Part of a small language model's weights: MLP 704 SwiGLU, vocabulary 8192.
MLP neurons of a small language model. Each row is named by its layer, matrix (down: output weights) and neuron, and shows model dimensions 144-207. Each number is 50 + 10 x the weight over its row's rms, rounded and kept within 0 to 99. A neuron's up and down rows have the sign that makes its largest values positive.
Before each neuron's rows, "fires before" lists the tokens most often just after its 100 highest values on Wikipedia text that the model never trained on.

fires before: "9", "8", "ra"
L7.down559:60 48 37 46 42 42 31 32 39 56 41 56 54 49 59 57 52 56 39 33 60 56 59 57 55 64 50 50 49 50 52 39 44 45 51 47 54 46 58 45 37 61 47 54 59 29 50 56 46 45 59 42 43 60 52 42 54 47 31 62 43 40 48 60

fires before: "2", "0", "1", "9"
L7.down414:34 35 59 40 50 45 66 55 51 34 40 47 48 46 52 56 42 55 58 48 40 50 60 42 64 46 52 49 31 44 44 70 50 47 38 64 54 54 47 46 48 40 52 56 50 52 40 48 56 31 43 33 59 35 48 37 56 32 62 42 47 49 41 35

fires before: "\n"
L7.down697:59 56 64 55 66 42 55 51 46 63 50 50 54 58 57 43 59 47 77 39 71 54 40 62 47 65 57 36 56 38 27 47 44 48 50 51 56 52 55 60 49 44 68 33 47 40 68 43 53 46 55 50 41 46 51 55 58 54 50 57 54 40 44 56

fires before: "9", "8", "7"
L5.down371:60 46 46 43 44 37 32 63 51 57 69 53 48 69 63 49 65 43 56 64 46 48 35 31 51 29 50 73 37 60 52 44 61 40 61 67 40 56 53 48 75 60 54 40 56 46 48 61 55 59 67 60 40 34 60 35 50 52 53 51 58 51 64 69

fires before: "9", ":", " ", " life"
L4.down563:36 43 52 51 48 45 55 48 51 51 37 45 34 55 53 51 47 52 42 40 65 53 52 34 42 68 41 40 40 36 50 45 58 67 26 51 33 46 53 32 46 63 53 37 52 45 31 56 40 58 66 49 60 50 26 41 53 65 45 56 59 40 56 39

fires before: "s", " –"
L7.down134:76 46 34 55 48 60 51 42 50 54 50 51 42 72 54 41 39 40 42 67 46 39 34 47 65 65 68 59 69 36 47 58 55 45 44 56 44 53 48 26 60 54 53 54 65 43 58 46 65 47 65 59 55 63 41 41 39 33 33 51 52 53 50 58

fires before: "|", "\n"
L7.down119:38 51 43 40 28 52 35 44 68 56 43 46 46 53 55 42 63 58 55 51 46 55 49 58 40 49 41 43 36 46 53 48 55 51 48 56 73 27 25 40 59 44 65 49 41 73 57 48 63 64 51 52 54 36 56 61 57 40 60 61 41 50 44 48

fires before: "0", "2", "1", "3", "4", "5"
L4.down179:45 57 43 54 34 55 42 46 38 46 45 60 44 63 68 54 48 53 42 49 48 62 48 48 70 61 43 59 49 58 79 70 35 38 47 36 34 51 37 42 47 48 42 56 43 51 66 59 41 69 58 56 74 56 52 61 54 75 41 53 56 49 43 52

fires before: "0", "1", "3", "9", "5"
L7.down660:53 44 44 80 45 41 43 41 66 54 45 43 53 53 64 42 61 53 48 41 55 61 71 55 67 53 72 62 61 57 58 49 38 24 59 58 63 35 58 61 24 46 53 39 63 24 56 42 55 29 48 42 36 52 54 62 45 54 38 65 41 51 57 29

fires before: "\n"
L7.down219:45 39 58 57 60 46 62 38 66 57 60 48 43 52 56 36 53 40 61 51 71 55 62 49 42 47 56 41 52 58 47 63 34 53 41 61 30 34 46 58 37 54 48 47 27 75 52 31 50 60 50 60 60 46 39 43 54 52 56 51 40 38 61 54

fires before: "9", "7", "8", "6"
L4.down418:56 47 57 35 40 41 66 56 51 54 52 35 57 48 34 47 52 53 50 35 45 33 44 45 44 47 37 48 53 45 57 56 39 56 55 63 50 53 33 38 69 39 40 48 47 56 63 64 49 66 50 53 53 74 52 42 44 48 43 42 49 52 37 55

fires before: "\n"
L7.down357:32 55 50 46 40 45 52 53 61 59 59 57 44 58 51 48 44 36 50 63 37 46 56 60 49 42 40 42 58 40 38 42 45 55 45 64 61 48 37 45 58 57 55 50 53 44 53 42 61 58 45 40 55 60 43 31 60 69 58 38 59 49 34 46

fires before: "9", "0", "8"
L7.down299:45 68 56 41 41 67 52 63 69 42 34 55 51 37 58 39 45 69 65 42 55 48 72 45 57 44 52 37 40 57 47 61 44 38 48 63 45 44 36 64 59 59 49 54 52 51 57 58 45 35 35 51 56 55 55 58 65 45 49 61 40 51 46 47

fires before: "\n"
L4.down106:37 50 41 53 55 45 50 34 71 57 34 54 54 57 49 42 39 46 38 71 48 51 51 68 44 56 43 54 60 49 27 28 58 48 57 59 57 45 41 35 59 28 43 57 23 51 49 36 67 34 72 62 47 53 46 58 34 65 50 55 49 26 40 40

fires before: "0", "lio", "}"
L5.down49:43 60 52 42 39 45 35 75 45 35 48 56 61 47 46 48 68 44 56 52 51 54 58 74 60 48 51 56 25 47 52 35 59 49 48 56 58 57 44 41 59 45 31 45 47 47 56 70 61 37 76 66 51 43 51 62 54 40 57 49 46 48 57 66

fires before: " |", "2", "3", "1", " "
L7.down145:40 50 42 56 53 59 50 49 47 53 61 69 47 57 48 47 58 76 32 61 35 64 44 55 54 49 39 59 55 76 60 66 51 56 45 38 34 44 59 43 54 50 49 49 48 71 41 57 26 56 64 47 50 46 52 52 43 57 66 35 41 49 42 49

fires before: "0", "9", "4", "7", "6", "5"
L4.down249:64 36 45 39 66 50 42 56 62 71 50 49 45 44 47 36 69 57 46 32 55 41 37 49 65 53 51 49 49 47 43 48 56 60 65 60 38 45 60 55 52 52 48 60 30 57 35 42 48 47 61 45 49 33 23 42 43 52 55 31 47 44 48 48

fires before: ",", "==", " to", " ==", " with", "."
L4.down703:58 49 48 52 52 45 54 60 47 49 40 53 58 51 45 44 49 39 65 55 54 56 43 54 50 43 48 73 34 65 60 53 52 58 59 37 46 61 65 60 62 42 35 34 44 42 54 50 27 58 61 59 58 44 67 39 50 56 49 54 46 33 74 57

fires before: "1", "2", "8", "9", " ", " |"
L7.down504:57 65 54 39 56 36 49 45 59 47 63 59 37 48 55 70 64 37 51 44 56 51 51 48 67 58 48 50 61 62 55 45 62 51 49 55 62 33 66 45 39 53 41 49 46 60 53 64 38 54 39 34 64 36 65 38 50 33 41 51 57 43 29 47

fires before: ",", " in"
L7.down0:51 58 39 56 26 46 60 56 49 56 53 64 41 45 55 47 45 52 63 60 63 67 60 55 43 43 59 65 48 57 50 54 44 49 52 45 45 63 56 54 59 60 65 49 54 40 52 30 40 37 46 59 60 61 44 49 48 46 58 46 39 60 46 49

fires before: "\n", ",", "0", ".", " |", ")"
L7.down411:42 55 58 48 48 54 55 55 42 48 46 40 46 39 61 47 43 64 51 47 63 47 36 45 60 35 55 64 40 46 55 53 44 57 56 49 58 42 36 48 39 35 59 52 59 44 44 46 48 59 47 45 47 46 69 68 45 42 55 64 63 54 62 49

fires before: "\n"
L7.down393:64 47 59 65 48 34 46 47 50 45 40 54 49 57 41 55 49 38 46 33 35 54 64 59 69 34 44 55 57 57 56 64 59 53 50 51 43 44 59 36 51 64 78 63 63 74 50 39 28 48 46 56 48 53 58 62 47 53 56 44 48 67 37 55

fires before: "s", "S", "2", "t", " ", "1"
L5.down533:59 58 35 62 51 58 69 50 41 52 49 31 53 58 58 47 46 47 57 51 57 37 53 41 53 42 47 49 45 56 59 51 35 45 35 54 47 44 59 41 45 55 70 47 54 46 50 47 49 63 60 68 57 56 51 47 50 66 25 43 41 55 45 49

fires before: "s", " and", " "
L4.down440:52 53 66 43 49 53 48 60 44 61 61 51 47 43 54 42 46 61 48 53 44 35 72 60 54 57 44 61 58 31 36 49 38 62 44 64 54 33 51 36 68 57 42 66 64 57 38 48 53 37 46 57 56 50 52 36 56 59 50 65 53 50 63 61

fires before: "\n", " He", " The"
L4.down676:40 41 35 46 46 41 34 60 42 56 58 47 38 48 61 53 42 48 74 44 50 55 62 42 43 32 60 62 56 40 31 58 34 51 54 67 62 48 55 47 55 55 54 64 50 53 49 35 24 46 60 50 52 66 53 69 55 56 36 45 61 55 45 58

fires before: " ", " the", " Years"
L4.down518:63 62 51 53 53 51 42 55 61 60 71 58 44 48 51 31 54 41 50 61 34 42 55 55 51 45 49 48 38 44 69 55 45 54 37 51 42 43 32 63 69 63 35 39 42 69 44 63 40 63 49 58 54 53 38 19 64 58 57 53 72 46 50 47

fires before: ",", ".", " "
L5.down189:61 47 44 35 53 45 72 41 58 53 69 37 62 39 55 53 46 58 57 47 39 50 61 62 61 60 59 56 59 35 45 46 53 52 52 56 39 51 40 54 41 58 30 37 55 45 42 49 48 57 33 45 69 39 47 46 61 39 50 36 50 74 45 33

fires before: " "
L5.down506:65 62 56 45 55 61 40 61 33 40 43 61 38 68 39 34 58 51 54 69 43 56 47 66 54 33 66 54 48 27 49 53 50 57 41 57 53 52 38 38 42 52 37 61 59 54 40 57 49 58 46 55 43 57 46 45 37 45 38 44 52 51 60 55

fires before: " |", "9", "1", "0"
L4.down172:31 41 44 45 53 50 54 41 41 52 57 39 62 57 52 53 54 48 44 66 52 45 44 48 52 32 49 66 61 58 45 36 55 62 59 65 44 58 42 55 56 54 53 47 50 54 69 54 58 60 35 59 54 53 65 37 54 36 43 63 54 53 47 40

fires before: "0", "7", " of", "4", "6", "9"
L7.down542:41 44 46 28 32 50 71 40 46 52 54 37 52 65 43 55 58 46 60 36 49 41 61 42 47 44 66 49 68 58 73 64 59 67 61 36 67 52 49 48 50 48 45 38 58 61 42 67 50 54 48 47 59 48 58 46 54 53 50 59 66 48 35 54

fires before: "\n", " He", " In"
L7.down43:51 30 45 49 69 28 61 60 48 33 47 48 42 56 55 43 46 31 58 26 57 59 77 49 36 60 53 41 57 43 63 49 52 37 41 49 49 33 61 45 51 52 52 51 49 43 35 47 44 62 54 50 51 42 48 75 43 43 42 57 48 47 51 44

fires before: "s"
L4.down121:70 53 57 58 66 59 63 39 61 51 56 73 46 50 49 69 31 46 50 53 61 57 42 53 45 53 46 50 66 46 56 59 58 58 45 72 57 34 43 52 43 35 55 65 48 58 55 52 55 57 59 48 51 61 60 53 67 45 40 50 58 49 46 40

fires before: "-", "\n"
L4.down102:54 56 46 65 55 55 43 54 66 34 64 38 56 59 54 49 49 32 33 44 58 60 60 55 52 52 51 52 70 38 53 59 32 48 41 34 29 29 48 58 54 35 60 46 54 47 45 59 22 29 72 60 45 59 58 51 50 37 29 47 54 34 36 56

fires before: "\n"
L7.down410:40 36 55 68 45 53 35 46 55 49 41 33 55 51 61 51 64 51 53 47 52 46 44 50 57 40 44 65 42 57 54 52 40 68 44 69 46 50 38 66 38 56 62 47 41 56 30 47 46 43 42 49 43 42 42 54 60 46 59 74 60 60 52 41

fires before: "1", "2", "9", " |", "0", "6"
L4.down524:61 62 50 24 62 60 54 41 60 53 49 57 49 50 47 55 47 51 46 51 40 52 43 41 75 68 49 52 42 41 52 46 70 49 60 33 34 39 60 59 31 45 42 34 40 39 54 57 55 33 59 34 42 48 54 27 41 68 55 42 49 60 61 50

fires before: "|", "\n", "0", " |", " "
L7.down17:49 60 54 45 45 67 68 47 56 46 48 57 58 32 39 52 51 67 47 38 35 57 32 56 45 58 50 44 33 40 53 51 64 43 54 54 56 53 61 34 36 61 53 50 54 45 48 46 46 73 39 45 52 45 60 40 48 49 47 59 47 58 40 53

fires before: "s", "t", "ister"
L4.down297:48 26 42 52 56 47 43 65 33 51 50 67 52 64 59 56 28 60 45 59 46 53 49 74 47 47 44 48 42 35 21 38 42 39 59 58 43 46 42 21 49 55 50 44 59 49 55 58 32 51 63 49 33 60 42 57 39 47 47 30 50 41 50 55

fires before: "-", "0", "|", "9", "–"
L5.down30:46 64 44 45 56 53 41 48 55 32 54 51 52 48 39 52 64 35 54 50 48 49 70 38 43 43 36 63 49 30 50 47 49 42 56 40 69 39 42 57 45 35 59 54 38 59 47 55 37 53 46 40 40 49 47 53 71 57 34 43 57 32 36 66